MLP neurons of a small language model. Each row is named by its layer, matrix (up: input weights) and neuron, and shows model dimensions 0-191. Each number is 500 + 40 x the weight over its row's rms, rounded and kept within 0 to 999. Numbers have three digits each.
After each neuron's rows, "fires on" lists the tokens most often at its 100 highest values on Wikipedia text that the model never trained on. A number after a token or word is its count.

L4.up650:472473476540491477484541454575546511552508514473534523496524465568485487438565497521476485471460457549505561493454559515515525502558540522470483493406483532435499470516472504518385478412457453454452528513416499486583429477501488467530613532506456538502480470511526523510497537533456488513511547545518507562441524500436418489506551446575506533472517521451558458463491537502488545536503529487451501490532482515510470492476531520561479575557513555503493417514559528511505502484556506509471516534497405546445489533521506433447583475479502398490469497467479457496493449483538548579
fires on: "ow" 28, "d" 15, "uc" 14, "per" 8, "up" 8, "oun" 6

L9.up607:480431495532448518526539512460453531475491560452559588507528462595465489471485485543596494528525540457532587535462512533496482538545500502478528501535434578489476511471536416509473483553487518504438494502558480503537495555604443519454423527484487581509519470484422590527491520536513534550457523502494437493501424432510547459473479470505449557483484505503521480452534510507492465557530517490617498480450559482518493493452406545485477434508492503464470527453485470527526497488432442569512499428460523502466454513470558518502474569532493520436547505498468504508526448524519529473
fires on: "ter" 13, "port" 12, "t" 9, "k" 8, "or" 8, "ber" 5

L6.up385:574404481456470487514552575447571571526460533519501529435518469560484465519530453410478471490529427498464546517457519478435451489507429512440432505505455458478526545496511406508452510530550500461568541493511488532476442459442518542475533504421429528460550521483471500526467494544526449547452489520500524506466517523461422491447491537519513513507585464535557558471539528489459501547440508482574515464557536437501490601502599495572512522509484464442482484545451468529452481556504491461507516537536517478480512490523480497485461554468510509524469458546519475560577485532536508516
fires on: "ic" 22, "ent" 21, "ant" 16, "en" 6, "ical" 6, "ive" 4

L10.up385:511451482549493505529494456449476430589533498544518549482522553502521495524522513503463555536481493478499450453514520467514513513557577513478433523498452591543557567410491465494495437524495500467480502518601531440522483579531434577454480476441481495494550504559438497486592495512511484535456523529525506486489410502489458450474558497491520525459475493515445530496512548412475438558535454451526478459551550500491524445477502518480471580504511487459554534548457496466517426553444411535454453530488494422492488474453548532485468524463456541470486537451460562468446531496498522554
fires on: "e" 30, "r" 22, "ter" 13, "t" 9

L4.up464:487516504528539549497485508547423514410500578490494549468456547488476542483423545492583534462482450474456529502507488567508421444440479462509493484504440474509489545533444431436475533552570534520484487498562530480541535465526495520461511474476380528422471485529515487425498487474473557436491455508453447574505456506468551456555463539467556470504506506542506581583559494472488505565553522515521418532545555509507514483553496487503454578471472441534533430491560488487500477546514489573470513494482452493530529523487456565491565494511493439505476479513500521564450506508525550458
fires on: "our" 32, "l" 17, "p" 10, "i" 8, "re" 5

L10.up458:459567504475509482547537503420486521542536502508511504545456487485531506499498522507538518504444507514478493467512585517483472526518515448528520404456514484494480508489497512525506529422526454485480490496582544475475479462502503517560577469471480448502501497430524601486483519505494430487478479447424543475517519534509550532504580596465564462519478515483490502510503504566507546589493455517557575428527527536508507556489571469419515475539532442441522555482502456547459452488427512421521526425557485578477511468481476562517463510466405491465535481526434476525422515456431574509
fires on: "ab" 19, "s" 19, "r" 13, "ed" 10

L4.up427:454502482503535563517457448449478467463536519466525569505492431452493524470539512512479509484512473527569510499558506432415549501513437553501579523506542437483441555538433508499492526576497453494524466417530540432503531482467556444484495567420479518480481474496508534460514525484485523432493512521479506513556544431433470496470509468546499546513511448594532484480438449512470596574546480509488470452488477444473512532475532513513454503472483491517475448494449526453484480517472478555501520430460547458506468495499476530522538468589544495541516575518449431602533494594522422505
fires on: "ou" 28, " n" 16, "I" 16, " to" 6, "om" 6, "im" 6

L5.up465:539536535575553545485518487531469552398574469542515529480480473484499476480512481487594475523536457526483460484523434432484530485484539504418489550530513487519531507508510585539530492487484480534499521526465510480541483507510515455629483480479551498553554459500468504460491552520422474471545573532435473527538419515555482455503538480506478564462525507512515495538520467498523472505490376409510517501493543519492454462528486542498568414439525470506485529446488589488446473453476526498532478502469453512515465484444434583561550452463473577497522486478439483456555439532507488524
fires on: "g" 23, "es" 20, "ing" 11, "ep" 8, "om" 7, " P" 5

L11.up35:549486559564485501500455463462449418493477463501646514549514510515482535505466524516454539540542509499457492516473523551497518535487550423551484520460514532479492573589532437458530499463537498506540496432507494474549475530529528493545502434448424490496449449511482486475560512452640479538443531485501513483454571506513471484449542430448583466492453473503482557529513560467450426531538508440487543504539423458501526503504488474521520483564539499500516517541430544503567502543439488443515473545450488439525528486529471467512461558457509531456512501447498522497490456535527515432
fires on: "a" 34, "e" 31, "es" 19

L12.up525:565516467517540557514465427486592482504451452457465513577593484533463554534514469478411523517602486518481443451480537538484471510448512597526476504441520509492416512486503486543500525458496578517555511485486509521527481575406509414567459473454486492460524571454437486476567509469515503492493524495460468480539587408517446506471469495483448506466574537500518583439544510495485507487507553552513483455466481473472518509488528519534474435513534490461462553533484449567503498501541471467469517500511483457527459552550484515539503517526452476466473489516514564490538525430458428535
fires on: "ly" 23, "y" 12, "er" 11, "en" 10, "e" 9, "n" 8

L10.up498:390520507526504456474551451480587394470468486468507436452514429532532480525461521460526514499404466554500456608552490453495446504511464536491518479539485494563495540521449487461468489482484495496513462502497485501505448486626488427425450495531531510520568467516535509535485515544492494457566394509479469530505537472447481492518570472483552564501533517570479473571499473595533527435509513557499488506496499458502473521529505489500515496426485596529430490539505561524489476539544476514499595524480504534532465527520487543539435462496536449545494489503513482461479443456525526500
fires on: "ut" 18, "is" 11, " it" 9, " that" 8, " of" 8

L5.up39:416467542509484444434545476511480538422492473522546516480508474512490480440565486509541500561510455534536523447466523563479465493454407468497560503425598467512537461486517540541594567551428523485465461572525526497534496515417543569552479456458483489470483416553511523532524540516503542479502491474479575470524465479485467516519394486509533460516524440450478521465487447475481457542554430485553494482525533560503487465506515532497500626516455430529433492482520488484519566499515509517510461509473498478554500523440535525481484513563516439470503458501485466507426528537554505443
fires on: "in" 38, " |" 9, "g" 8, "on" 6, "our" 5, "oc" 5

L5.up420:547472505585548462519543557534486503465478527578492500457424481533498507422471541494494509488454523560509511519464497425485608474540432478519505468486494482523474494441523500470502500483464565441487444479543524442476428505520479376544564550477457475463572416473480432484516535487506555544537601504477559535534563475517504457464510538452489504493510494430454526493477464505541473450532490458532462509514580526524473409483502483521518558443561530493569528547449542499512440486552543493515502516508543505477439481530466478486543473442539476482538529538413442496574479476512505518
fires on: "e" 18, "ec" 17, "o" 10, " |" 10, "ow" 7, "ight" 5

L8.up754:517473530482515547528544503486516453505455539584544509497450528495499457566394484458528539497502498454508492526437436559525538507604502407554519474496546496470456508561545500489453467498519573502507503495552433495443522505499474445450535475490540520438559491445480475501526485503594498557423498483487453477469522588493515480535533446516505458516502505448494512476451479460469571469538525463557468442484561547531516494485529480524521507398459484480537490485451499605559536415524520437533525493524519521495476547461493435576551461494473448588564559538477506472515508542494489481
fires on: "2" 19, "all" 13, " Mar" 10, "il" 7, "est" 7

L11.up384:499485480448511522514563478511469435495600566516611477523421541503429530463521502465509561534453442456480495505482513458500494456460554496512498520508482538523492527458455451479553502568479508498554449507496517495525494487556485500445413583424489548568513468477498511473457500522497441419453541473489470470489530579500466544581466513494574523493529501498523486606489484500558442453570557478506449497504508535520425524448525548469507518531483568517498459541571526522463476478537529533532464492518440516518446552451477485470483524428470558493496474544448445527489439478456402482
fires on: "o" 28, "et" 17, " be" 15, "it" 10, "and" 9, "ut" 6

L12.up184:486468558545524451544478473517466536495510520502592564509545437496483528432551479490494500502487541458571423533510501530471546490521513467541482496488458578530531459502525469413604478513538525564514502514443543507489433513476499445531545502545486476421474455453495475500454485513546516540429606494442456440472510423528506506485512466487488522505467489484549506580463446510456488529555479491541480530497524543495461498529552454516533447422453515518442457498443546513603526566497538491499466538505531469517511594537505545498398468532509471534549427533471512540457461530474576488
fires on: "ers" 15, " I" 12, "e" 11, "es" 6, "re" 6

L13.up365:450509507485500469574560520485521500472566478459511494443544537474545471539476515441476499482467582595450466454445478516444500513557506495535483508502497460490528486452483540547445570523546485501512537442475523503488395451525507527518570437579519453488489515476453469519593464562525490486530476502410513548590530567517471509472509572539451439454507547554460486481458533473479489427511524521498553468466482543455518522546518418488452465452489482488565520409515450485592524517528494538550485448548503438535484487539506539478469470525438471532530505548519492559543472547512447551
fires on: "ed" 27, "ent" 23, "el" 21, "ur" 10, "il" 5, "ing" 5

L4.up38:531511546417498524502482532473480402497524483536509502493585446447510532475507398517514378454529447537533494472435522480559486538540463553509500495526535522536510421525476409525483569552551462522536479522463484470497464516502537489462478513472456479491535471501504508435440526496461458505505500512445512533541500508426556468501444500555550371527484432535501535433510506497399510596552510561522550517501509576444466477517469492567548541479527453542495521515487560508450539540464478500514495519500453522520462520515483562566460583517551491469468503499483423473491531502516515513
fires on: "ir" 26, "h" 23, "it" 19, "en" 14, "t" 5, "our" 5

L12.up262:555523505434464393556520508476486479424500457479564467528532492484419515522525458431542450524471551539487434433489505480545504467484573499516522438407605414482483468495454513520545575442543536538504455540523515549518490505546500486560472426517545460538475469461503507547568484513540533495504478456483483560538512532532481519476500524490493432435474540547505483490494496487570456515530493529518478464498438562504521510472443566498397510502472573501471544490518482491513578517450527523543427463545519495522480504489532587456478443476451507487533560493499527529449556546500526572
fires on: "ed" 19, "ing" 14, " of" 14, "d" 11, "b" 11, "on" 7

L12.up590:543500474506553499521450508494488557411525510479456549502466588480455463463506485417481482542543517544528473514473404451552487452556499474455570566521532473507532551543514448468496510536526550500467503521453495526569459549505541439519488506535444451498505529437489438495432528446486562555477516473456538439535468529509483502529410465444546513473442553588437501535450516463453531535538464476521601494409492509549493481565489535493474494575525467518501473502520574473490474515488530576534520469463483549494463419428525493477526505562486536540445494517534485485568464496448475505
fires on: " to" 30, "ol" 22, " R" 8, " re" 7, "am" 5, " r" 4

L11.up402:459469506439432451511532460496563443457474539530519477498477507504516450504568507493574506553530581484461480551496480499482488502520507514587521505547480554482449462461506503371486526493541556520602492474480533472527489590460444426482501560563507509541456445510529510509544495523466578559462501455496542473365516519470465491521490539533512467514528537477494467479486526529548478488521483456494488468524574502519540447510463500462552493488488478454523410489465545474432547474509569546466532501505496597514597459482561506525447477558423536515485590519500520484476500487526504487
fires on: "," 35, " I" 21, " (" 14, " is" 13, " |" 5, " was" 4

L5.up204:535490526472583480499558505506530516534470534565469515549537502480502571553542564519559496546464485509480537525447488500470487466518430583449449518449487504470442558471491563549489565478527518518482422495466468425483520511494449518538470488543527465518514451501548478448490465529483476498549504545519526555581485448505509522498592491488467458516484522444498563607437495465554536467437422495471497524442523536479468488518473479527569467433469447516422463465441523481500510535569491582495476578503494524560501467530454589498524392479448563477477465546553491508498490488471485458
fires on: "f" 19, "g" 13, "en" 13, "l" 10, "ing" 10, "0" 7

L9.up535:431498509562455500475538461509484545487421493538504487523424541449539498425479468443545535532519521432536354531526533489502542553539489518494514531490502485497453433590604507499409510527462594491493558479563525536503512503552544463467478522489442460387497443478498433518481495499509511540491568524525485478494515448485466456548464408504461556488505501445510496501484434468468505434523507474494464475456526518562463478504505519467496499426456539487492538522460514526569514486511487464502547521517561446545435454488513551547506597492507516512565512489512486523471511477453534568
fires on: "ist" 30, "e" 17, "os" 13, "o" 11, "/" 8, "iv" 5

L10.up671:497488461505452490492451502489431485498509485470493516468465543551507527517524485446483485543507479494531512481516503529488508457537481470468469479492545501502453496427581551520553498515566571508454510511437460549469528501482478585481450471526524499424510484476439488471528506492521459398475492538463532467519502464502413466540527500445509482521505551511472533485514538451554588594540499537476569511481517604524472632544491504426603504477523505606519560512499522567474503504427473633483453550443486494454464510515486448467458483518456515454535484471484487521469485473498418471
fires on: "ro" 15, "o" 13, " o" 12, "ol" 11, "ep" 7

L5.up620:541529475511531551537542502529557522512564551508505470423459442521497504479513482463434460533482508415529499523509487449489495506530502502500520488505517511500526520583574562478538504470504506507521502339449516496455392505479508471477471570483493457527517535454478504519453536457486492457569508532574425494553545454488475439540459499533494482422522467525446468477496531528532526507479423496429469497512469499524465531429571577513526450435484512489455518493572552427518536561473492453508484504452433565527515587522516529457450497489488523476506537469501488471390488521530527429
fires on: "L" 40, "ure" 14, "|---|---" 7, "re" 7, "S" 6, "R" 4

L8.up344:509494530427556461517492515548548476482502526480489543585471468484503532460484401505519533536455469476533486435548548494523496460580493545515433529517528495523472466494553494517580466525546444483495487460545508468465512534548519473480449501522525449557520502501493528423430498496511559548488490456521550521552469433496531451479512432484489497504447502423467482496507600535447532556471510561524498387424547572469422561539466533520524513468485483487509517605462569445463527441494469502457551478523491459531410506502489534591427454473537503520488479502488503580519527464488480507
fires on: "ir" 25, "al" 11, "H" 9, "t" 6, "D" 5

L6.up159:478531554513476479440472511464523513433453457533553491484505544475465523497428453475496446523491544538481512465511489589473526532446527499395509511464459497542543475534552471530553508501407490475494515479468536506460505546447540550529510495498555449454479413486526503548442507546484508471494493543525490488468467480582464537560455524478439552499487438476576452495524489560487497500507510537474430563513538523494524492512462508552432544465572514530489509585578390484563563449520529558487441480504484501566506439460562521530497415446483427503557552548515548558480541475511490518
fires on: "ot" 30, "in" 16, "on" 13, "b" 9, "ber" 8

L8.up481:522554492505446452565563609474451536477538491452483489508505501480467487458463558552507560485476477510525485508414490468537489547489505424494474548490440482430407514557508412514585525511509480504504501502534430496554528574427562525461523432471480448575501509495519506489522532467558524483525479516580447464489536480510509532484497526480524490508563477508481456467452507523496498487483455503493478501501517483560476531614496480528489497600527534450540524463494492573498400516490524537430437547505448567442551479556518449485482500490431490465484492548505435476430472445496552452
fires on: "," 46, "rit" 12, "us" 10, "orn" 7, "ud" 6, "all" 5

L4.up363:487510501452509435472459479439579496506448528487484587551472480541578532495514462533550473460533496553522493530464533536485465447556430521422398503513419536478487519510524431552526487545502541454590604488467429457470535594443517481484582515499487555465456497509487518472516518490546497516453431514500570510435524485489500493470504543478454505502442538560479566469473495457516510499475485485555518488478480558561548557537478422489471579524504475552440483510486435454491545560538509513494497460519534510446500518470528522502468584555535517479561498520510521479508579497552462537
fires on: "an" 28, "ent" 14, "or" 12, "ant" 12, "er" 11, "ore" 6

L8.up612:529472510454525494497452565470552538506585550474537528491462554503459542495516470507486419417505551546598471521450511457448437481538486543478593600476520547512494501507492485484464537503573564430414517533457456446498461500497483484491481574501509453493553555520498474464539465518520497493444452484470536517515442472610440469541518528509411439562467520518461581484485498485428531568526470541458508534464555478475451527551485462539459553492477453501409480509478515538482527473462503459529542451548474505479473473558510518550486550553509525490481505544533515489575489470502539477
fires on: " r" 60, " f" 15, " re" 13, "v" 4

L4.up513:471502526469505535531509508510491504453453454532563557462487528443499490455493475492500473488482490466421529569491556456401485503461609485504493470513416511488414470494431474512533559473568498433461477525510448519464470521511560568520493528464490545492417409507518547492505452539470615493462505434497525515558449531468434524483483474527515549534517599510518497546528482454573554512495520517450455515481446580502517477544532537497453533528546529471474412447510477492461486456481535543392535507486522529466497514519518461499446581516469519493482573515488433498499527561499482515
fires on: "l" 33, "el" 24, ":" 11, "o" 8, " of" 5

L11.up637:545448546497494483524533448490545500458501498472424516546481484446535535555552475451564515534471538572518544458549469528486442419557477564481453470494597445515465505513430475541501471542510507511512566569498571512451500529493525506427483474487508528497419516457558516530534479483536493510546550572456464461547531492480528535464456494530450507517501544429500481502494502432556520542431515536505498467448515550497438517470556496388554465493461459515521554583542485396520472514467479462493579462472492457463510487531513495485500432454497515468578513487502499546485525435549468414
fires on: "n" 23, "ing" 11, "t" 11, "y" 10, "al" 10, "l" 6

L9.up82:579401491513566530450514444522467435476462509500534538521580448468438429483505437552499465502508530441437417554556583561499455496494468506470479525600398501508434554510513481495406490527512511527429543458463449539450485446487484511575505497498458491496481561422497508461571545513468468497547522517503504609480493454524484432514493461465519478505536468499463532511506477502520501543546505488543527423495562523448504487523499517458505454432575514548507503472508519476478539496506493495543564550529534558434443527537557498509515449472530496534523561500533458482486510462499531489
fires on: "ur" 31, "on" 23, "ol" 9, "s" 6, "u" 5, "er" 5

L10.up191:508547505497488497441504572516431488426477521561596556469488510492516552542403566498393481535404434507494536545447472509486473535471449550501511479448501499513541498395475428545553502501505405472523521448473476555478475501492434435530519487494415450521477469457455498513533469506501535486495533496483535465538558559561531579507583559470429496490531536445519490489494472456489501573499504501493519449535488504455451535560509484459480510505540532508550572530503535521430470543465461479542549467496528516459494566505493530518533576485482519544578471498459483480483469445483492473
fires on: "ent" 19, "r" 18, " W" 9, "ed" 9, "|" 4

L5.up555:498475527563539539491506540474522442538505569505542442514529482543533490542515444467500518581477468512487429508463455532595621443500537477508546502505472494484469509538574515516497511483526502472488496501465455517508511517477465418513475559469479482505439535437483480528449579487538498511459487508581509491485543511483455509459492436515557459498504535512474487455537482535406484536537511439469552462521575544564504497520427450471475546408478498476470462490479510543436588558496499458524467501546527533504458499433450548537593488548505456531490522511488451531491491595526604422
fires on: "ch" 40, " (" 18, "2" 14, "ill" 7, "all" 5, " 2" 4

L11.up542:493472464487484435476519449471512514429521524469526540510552515523436481572500541455433552554587501499535463554523472448399500511536525552491478536528497499483495474464556542475519548473508480490485475367530531487498530555498487506513501474476519483483448544473512489521475587518573483506457480545532451514383493509501487502524518483551540484487460501539497519394470515496481465519485497490445521540509470450535467538473453479467570539479585562484496520475548531463467576386482553509506584534517490566564447491440503518524497499494493480544479578558512482551455479476429470415
fires on: "oc" 21, "," 18, "/" 8, " |" 8, "on" 6, "s," 5

L13.up260:464511562546494536483570487521422445505426516447533541558534441509408443580507567563479543506519464478455488509509507467502433497525531485510508521502491555472430530513474530547494597510468447602576534524486532508481503445461499467569483431510456430521435471486425477435519471525464495489525499501543476497450516543624546470566492484525525499467553439505496526475567491540516484493494455516538463478495497600534526512506584507488540508434504581485510460520508494495493492490433473511490517452478536473500498515570494481494460501393477473474439470530470498493472471494584504480
fires on: "u" 25, "s" 20, "h" 20, "a" 6, "in" 5, "ers" 5

L4.up360:478479502512470485492530560500448444503488491546611459472474492529522479408489466526528476516428510478490478529473502504532492525503524519470503472448495565484482532500526439416521546472505442522467518477526535536527465526519568464483538522533462452487515484552550483521485461555612457527491537481523525529484546494546524473417553459433499607525441529464531529542498504486434450506511469445437490602491505531520487474486456489539432454484544504477478530504490489491553554403539514588460530581543514450497491558493535534547579444595414476550520453506503434522469487467527492483
fires on: "e" 54, " as" 11, "ers" 6, "et" 6, "ce" 5, "ld" 5

L10.up672:463564504506529488555447496423492546497508502550500473510501512544507509491473493474565566499591488484485456513532502525504507533541596499541434517509415458529436479445462456447508507467513443537456519475547490485488485547449512528553519462470428528520488477494420505458576482528463428530461454474537476553466528488565517540495526562516434506522484507513489474490567577518543545534440591538470450457590551515527519502507474438453489498471520564517460395458502555415484472554513525486505582466518420452538521493442464465411525476542493507504479511488510532465523537531509476430
fires on: "or" 15, "e" 14, "c" 12, "n" 9, "al" 6, "/" 6

L11.up92:530495451514477521451523480497517555473485518492525533507476484498493472470513437466536458503487520424588565484512492549489500439473444520461450455502435537456470444475558370559431418500553451489510454472394517524510464464560521508609437451488466483529488464510446481477457580518521540505533545566490474541511521466498522548521513491401467535531506496503458525544500479540521479514587512485521546550521539577515501492522520478466493518478552504578463483473550564492479511486525540456445580539510540486409469566461564534496495525458508503521512416475515480423487506532472498516
fires on: "i" 20, "ol" 17, "s" 16, "er" 15, "st" 7, "ers" 6

L5.up75:518583567444456497587446457513509565485537561497537456509546467437406531491532531515547427456479499441486538501492528532454536485509476448488472402541513550444511451493520477445510529549561524461447473558490511566506535532501537556464571529435531517530513477489455535479510538475497495463498430523489451437532485468550473554521561461481458483504550537482465498531575520476415504465554468483450480453465508544470476462549584507474504451537480488522424523566548456490537505471525460433505519537447425517491520490496516621464520516520491427488482500517486556494544546505477481480
fires on: "l" 36, "\n" 16, " pl" 7, "n" 6, "ay" 4, "===" 4

L9.up270:466513446489493508520440550519522502553531475586505489486494436556476480457469446514510520535467502481496517559560474533535524544503461452542577504504440536505458454449553491507492561536513470504522449543503449479513560494401454528460619474516520510483559488463510446514454472554471461480526502462591501498496511470511530554508610521464407577537586504497466520510502520531481495511541502456500529440538525466437471527530492524508422470430522481518527534477435519456456470570505542438472535583515472442464452566479549541489565528485462502422454476531500500486477435493441465487
fires on: "ist" 66, "ov" 10, " by" 4

L5.up252:528536482544548504610561498447541541493483465548507570558470504515477498483479477506465553430517423445481451580432517505493418496500510528503481490521571441483454489479431463467515587502534572498409481535544538459511492558534538533584455528477536507436495431532501526564481494477574464566428459571497496451443523528474622479538473485494520496487495453497583489485486516508482483519484416538464450446498439499498492521463475438576479474467549480495548474520476502535486485477471466500512522426488548476566517488449512525523520464538467533436501513527493527526456508460485491549
fires on: "ack" 17, "ri" 14, "ue" 10, "k" 10, "e" 10

L4.up358:513410528536557549502502557584550484499531487534565490493430453481489515482457411459457485420435513502458492494504505527522442495557445515490468551471450475555520440506524566457518507477529547527455499439471525497498474552509490526474514532481441522520505396455569525542509522510420526552499561516472490437450461536547496501470490573483485574450464525530467522530548535594473502474513517547480511541488588419444436538412544525546505502493467468490456488591493503485486526474522464514474518502478457486528519520418511528480473440456455505500519588415474500446485468455498492526
fires on: "S" 30, "L" 24, "N" 13, "ce" 7, "T" 6

L11.up560:527467504476514433556486475431502385500533386534496522535535500485560546454502567486413437529519506461440538568458456452549549567503482508487495510497469521534483446485500504501523533438495523469485464512468522486519534524399502527545571472444511499521498452478481532528538535495474516421531491508533548537448512505530518552470500507482532602539530518432472504527471488524536513451448565520439551517488471515469446552522515513453471495489518523537523483446571496491427452595542532492528453549511515450406525473478554556501503469437518435498465514568520411545516492471464472536
fires on: "ist" 22, "ed" 17, "est" 7, "ing" 5, " st" 5

L5.up612:399552495452484492499560441572518460483504518462587483485427482426515445444474496493509494494494447483403434466447480471488494507520472459523504442543565476459539460482532438449549533516484548515542517563627495506454478516544434512564561468500538539530529510492534485481532523496490477477441550428515436526451461547481537510555485483560518449518476508554518510523531535508478514397553478543491438500499526471563495591534497568559523533506548561523493536456457508450488514482527493548481472456537491517445545523498477500521506542450457482477426578523496440501433495497511485471
fires on: "and" 43, "oc" 18, "ric" 7, "ut" 5, "ect" 4

L8.up399:445454489525517501524393468462484458517573514426523544456525520512458506485537487429508472496512509543558483498474505459534524453565487527490460544535561509526440492437554478497444491454456506513517547440525547551570451422468533560492515481517513516464505481513468545456552520473476492462507562494547538550524463515520491447553497476414495458459517520492411453567505481476533490465529526546511531472569483528512521478492520503433566457525555575483469536526517526454477460474549491525537474615572502488519433478629453471474481529465544454518508476449532478531442503486534498394
fires on: "o" 40, "od" 7, "em" 7, "im" 7, "te" 6, "ol" 5

L6.up65:507506492516463450542478495469439521483435552535549534475497517502483469457445504463466502487476586521423491464451536460480494507481517417457526448480436521535433458513559494473516571551522545558488481531521497511536531488522468492505456446503533457536530463510484542426487514506479576534538515504535510520495523512515426492506500485497461541474535546462563508445550486536484485562502531490559516485520517598423533468528488499448465524450558544544449467559520460474458569451478575561504517465479392509439480565534526463410467434632504479448496544533503476532448466548538454536
fires on: ":" 18, "l" 18, "in" 16, "j" 8, "ig" 6

L8.up102:548526491444479563531473551494500496552456473481497481495464536504476469488477422477453541532477487506571457551581489557473457437573457511468559489475536452541415503448505514486481529593564444446483478476474554527425520465550545485510427524552515513458512525497515465552522580508479455523510504545552415523517495593487472501519503516462413504491476534609492491490527424489565519488462548535480413500532509497492462524495477486416576543523523511509447562494442480504525532474502431486479489503479481460443464495503539501571600519558492525463523565477488430486500510521477465526
fires on: "ad" 22, "e" 18, "ir" 17, "om" 8, "i" 7, "ce" 6

L12.up297:563551516521554524548508452504531497482476556510416551498513493470550463542437407489512505490458479485447445488487499480558511538495499505520452526523525499489518527485495508490560498465569510549438525521494555509445446552434430431539455533528470492519562522503477511505523454517486481529499508561512493565483519525500537478532520564525400503476518522447549513474519394531455507523408507493567470534524470451512431562482536495438465489460453462488488471558453534532590497466552416461417456494494521492431526476585482512574505561491545493492501437495437511488577526487434465556
fires on: "'s" 22, "y" 21, "ly" 15, " also" 9

L11.up685:511504588481474531577453531445501510423422496512570514433504487443447511459546512633534543522561513511535467501445492516517493541451521522551526448484512535467522491566545511423510528480512529453445498470552480494539527518472520596533536446485501516499525488439463502563508490415548479577557493518462461509519492493431470481510448461471498509531457519546487527552494521415405469539544467497403516453460491521544508423498461502514472443582469511496546505556452458469534515480536524491521458485468537520442479499482508494455548546521475510517431493571481559530555445493505537526
fires on: "\n" 37, "n" 12, "er" 10, " l" 9, "e" 5, "l" 4

L10.up150:452498552504512562476423453527484491557524535438524472534453459481435550493470500494495503492495481526550504604445457428510556476543497538487524441483559497476532505503487511508431501525523478490504460469454482418506472480538513481521515512492497607460517539603477585578500499530459481504538545475521482557404468542458425497511541480448426554537450496443423487511467564521484582455519535501468442442551492507477487506462511463505436468492464523514487488443469501481484584419474522518600497471489569454512433478519489537550504484521480481476564478561448475519516546495493535454
fires on: "ri" 19, "ra" 13, " n" 11, "im" 10, "j" 7, "ap" 5

L10.up767:498582519493504505492474431483485444488533526481443519508549502482438448503466600535452451492490481444486460477563449545517500486496527524505500519477459575494479569493529502475498517405458503576553524492474480442493468537485483494487512475459481491580484461536432551531443512546454556508494434556541493512508548564523553601510500506549454525490437520474429536544509475421455555445497450528539488497573409549542489477464536432560443482494499553539477499424552525413471455506446477567539506541430475456484469532547460493490507528526461507551465532495555507500513457541512519541
fires on: "ew" 16, "e" 12, "ore" 12, "ain" 11, "ak" 10

L9.up282:433487496512521511433517464498502454486532428470450506476488458484534503475469456514508485530457506563543405513465471507456521468506605557506521571523572533483529459569514526522493500468549581543466532453503483370559417482470558533471502551527490446514486503554476542543469520482571465516524528544505461482488515520478536484444496495486439490505508604448551573416540515529473511510532496518511517498425510504547460476508455544544513465470474506515527467531485513520469561514440514508550439444524486499469451468443449579500505451613503541469508492511509455504514426423447464464
fires on: "y" 27, "ri" 11, "et" 9, "ra" 8, "ess" 6

L6.up344:439551455494579509485486494526483516535475467554475484494440500480507472474499530556525474498429504578577402548481451572422542508543468518599512521505482521514480503507509525578616477459432420503485560531538383495477500514501487392467511551517551501534528535511529549547544498531490490463552504445461480495525454446473534528492560476524473528521547559481511493525491494446512464463544426520542506493457545568441445450504481578546486546525473512473548532474511522466490530522494518446548499510497472520483488530446498557527512478430397470469457437543477501486508526498537506486
fires on: "et" 20, "k" 19, "qu" 9, "all" 7, "ist" 7, "her" 5

L12.up528:460498531522536509493459481487532555467517475544465482559511565478518440478535495443449591463492495478576448511430538540467498514481531527526500506435514522508448467509490486466529492549485484596450572499544462525491483484539536420563469427459510511557555428499432522451550415469524518493539487480543522575512501518473460481487429520476462433527466526506488524507579566476507504503479502524460445465544498451513520408555572521494514507476422497539521448536543517438504595561540467456475531472502513544523565517501473463504567577578513508491445513543478516436513432445513464521
fires on: "i" 19, "c" 10, "e" 10, "at" 10, "un" 7, "im" 5

L5.up447:519459543534457554497465503502439488496579517508466499466544502448484449463511532515501609568487453459497485495422470455522561495527439570484505497546482557565495510380507493463476520485558495566504471480441486484589488533509534532531502455452508483517433461560448545468512452530446551534477491467527529509507502487494484513514492515518464519525476458502499521515426527505462606525517533477508548520440546503513407501433535532491454438507536524553496577481515419485483469477486512524565560524539529472528513443555477453545530461503518503462576399458513526465395504546491554472
fires on: "im" 31, "ri" 15, "em" 12, "qu" 9, "m" 7

L4.up523:509477417443522471505531468497460475534443472507558475468484480546542483497541458450511470586517405447513485478543537524467426476493440506485504462459496513575477467494527488457539575537480481461516518495617529532510524507407485489532461493518435492491533508546564472507500601598512511435509485445485451481516510528497485516568424447467446497524468491477521482408462451528491528452561538439506479549485554518507516573465481520563537521486517510532471456458501527461488529542497498553531454568482523543476527515565523521538434471499486383464495542542559556546486448525531468505
fires on: " |" 64, "oc" 12, "ip" 6, "ud" 4

L6.up459:532473432489492467519494473496513493552557482467491468513488512427533512520433469457463476535481500514534490523415472518518507490540590521527503466470508518490476497499467469519496530552572503542510457490495520451544502447549529487537475481504503425450561478522565545543492516552472524481414596541527488558541593519463544485539512517478522397481480561471510508495497517454469463531552518557520529542494509465508477543448514513536466504546494517473487532536471512499408538544415488561474427447533506520448448496457466489553436499452397471524565613589480503566491477559485411479
fires on: "ep" 28, "ra" 14, "r" 13, "u" 9, "h" 7, "et" 6